From a checkpoint of a small transformer trained on Wikipedia: 8 layers, untied embeddings.
MLP neurons of a small language model. Each row is named by its layer, matrix (down: output weights) and neuron, and shows model dimensions 112-207. Each number is 128 + 24 x the weight over its row's rms, rounded and kept within 0 to 255. Numbers have three digits each. A neuron's up and down rows have the sign that makes its largest values positive.
Before each neuron's rows, "raises" lists the tokens whose logits its output raises most directly, leaving later layers aside.

raises: " which", "do", " whose", " whom", " question"
L5.down17:123150131176098108138150125129163159139134192128111067114199101139072126138153139157154161120086172159134139172127132124112131111153137159139112088138129136159121117124132126102133180178142142148089159173131114117108169072131161101144144108163108130135129148117140148096119154091128117120

raises: " order", " response", " exchange", "stead", " court"
L5.down1294:093104136152113097148132145134125140106159063101147113128098145117134112127137163166159225166137168124145148120113158086152120158116121125135131130116138083194123114131116145133104175121079078171100141162133127098112136133110125141133119111144078094146130181146146120143183154133137158144

raises: "e", "s", "ical", "ions", "es"
L5.down329:107142132104122162102114145139106154106162096131122081163121165121137138092107089124138080140138165142135116121164101172182079147104092117135125123074116154090115146162114136159131125157125110156126135099128152140129123144116095176099135116108088119126098176090143123176120139127143121110

raises: " right", " west", " left", " far", " east"
L5.down251:099153143120112119157127111112139133110103129126141078097084103143128146105153154131080118111131149131112160149170146177145156159112100138143139132136163090144094168120141092109103119117107164103116179106091127120087141133123117145113116138144093123122161131099107137105107136108101128134

raises: "en", "on", "ia", "ens", "ists"
L5.down692:120144113164095103126114131119135170075133152143106110119089155084127125096128123095150131124156150155126125140182105153132135093127094154169137135111120125112164128146151132101138133113104110143102136167136140126107106149094097130156145125159136154103141150100174113149109119151123149115

raises: "et", "te", "es", "e", "at"
L5.down517:167143120113093140153120126071168123133124103115145125152073137129125160156126142130120173102094166166134162138112126119119165101113084176117138089100125118114129109153155147124107130133137177115105141159128150157138028083104094168112143149145080152137141119101055131115129131136090155137

raises: "ative", "atives", "ed", "ista", "ately"
L5.down1654:151131110153126114151125109120176212129157106088097130131122117118146148165157112107157164136138161165118108157144127108170136139090129081109118152142139125074120095123139147114113130135127145151174108103118145087138089101103147106144114143102105098123083139116082068168144091140107095121

raises: " Christ", " God", " All", " St", " Mary"
L5.down1039:116126117135094178145142115127140124153131161123152138097151152155162157098112129169148206163118146104076118127121116145113103154139137140094080092102119124118121170126119141175118117082173118142146088138116134113116122131106108085118156138130083104153152141125126123125161103111095129119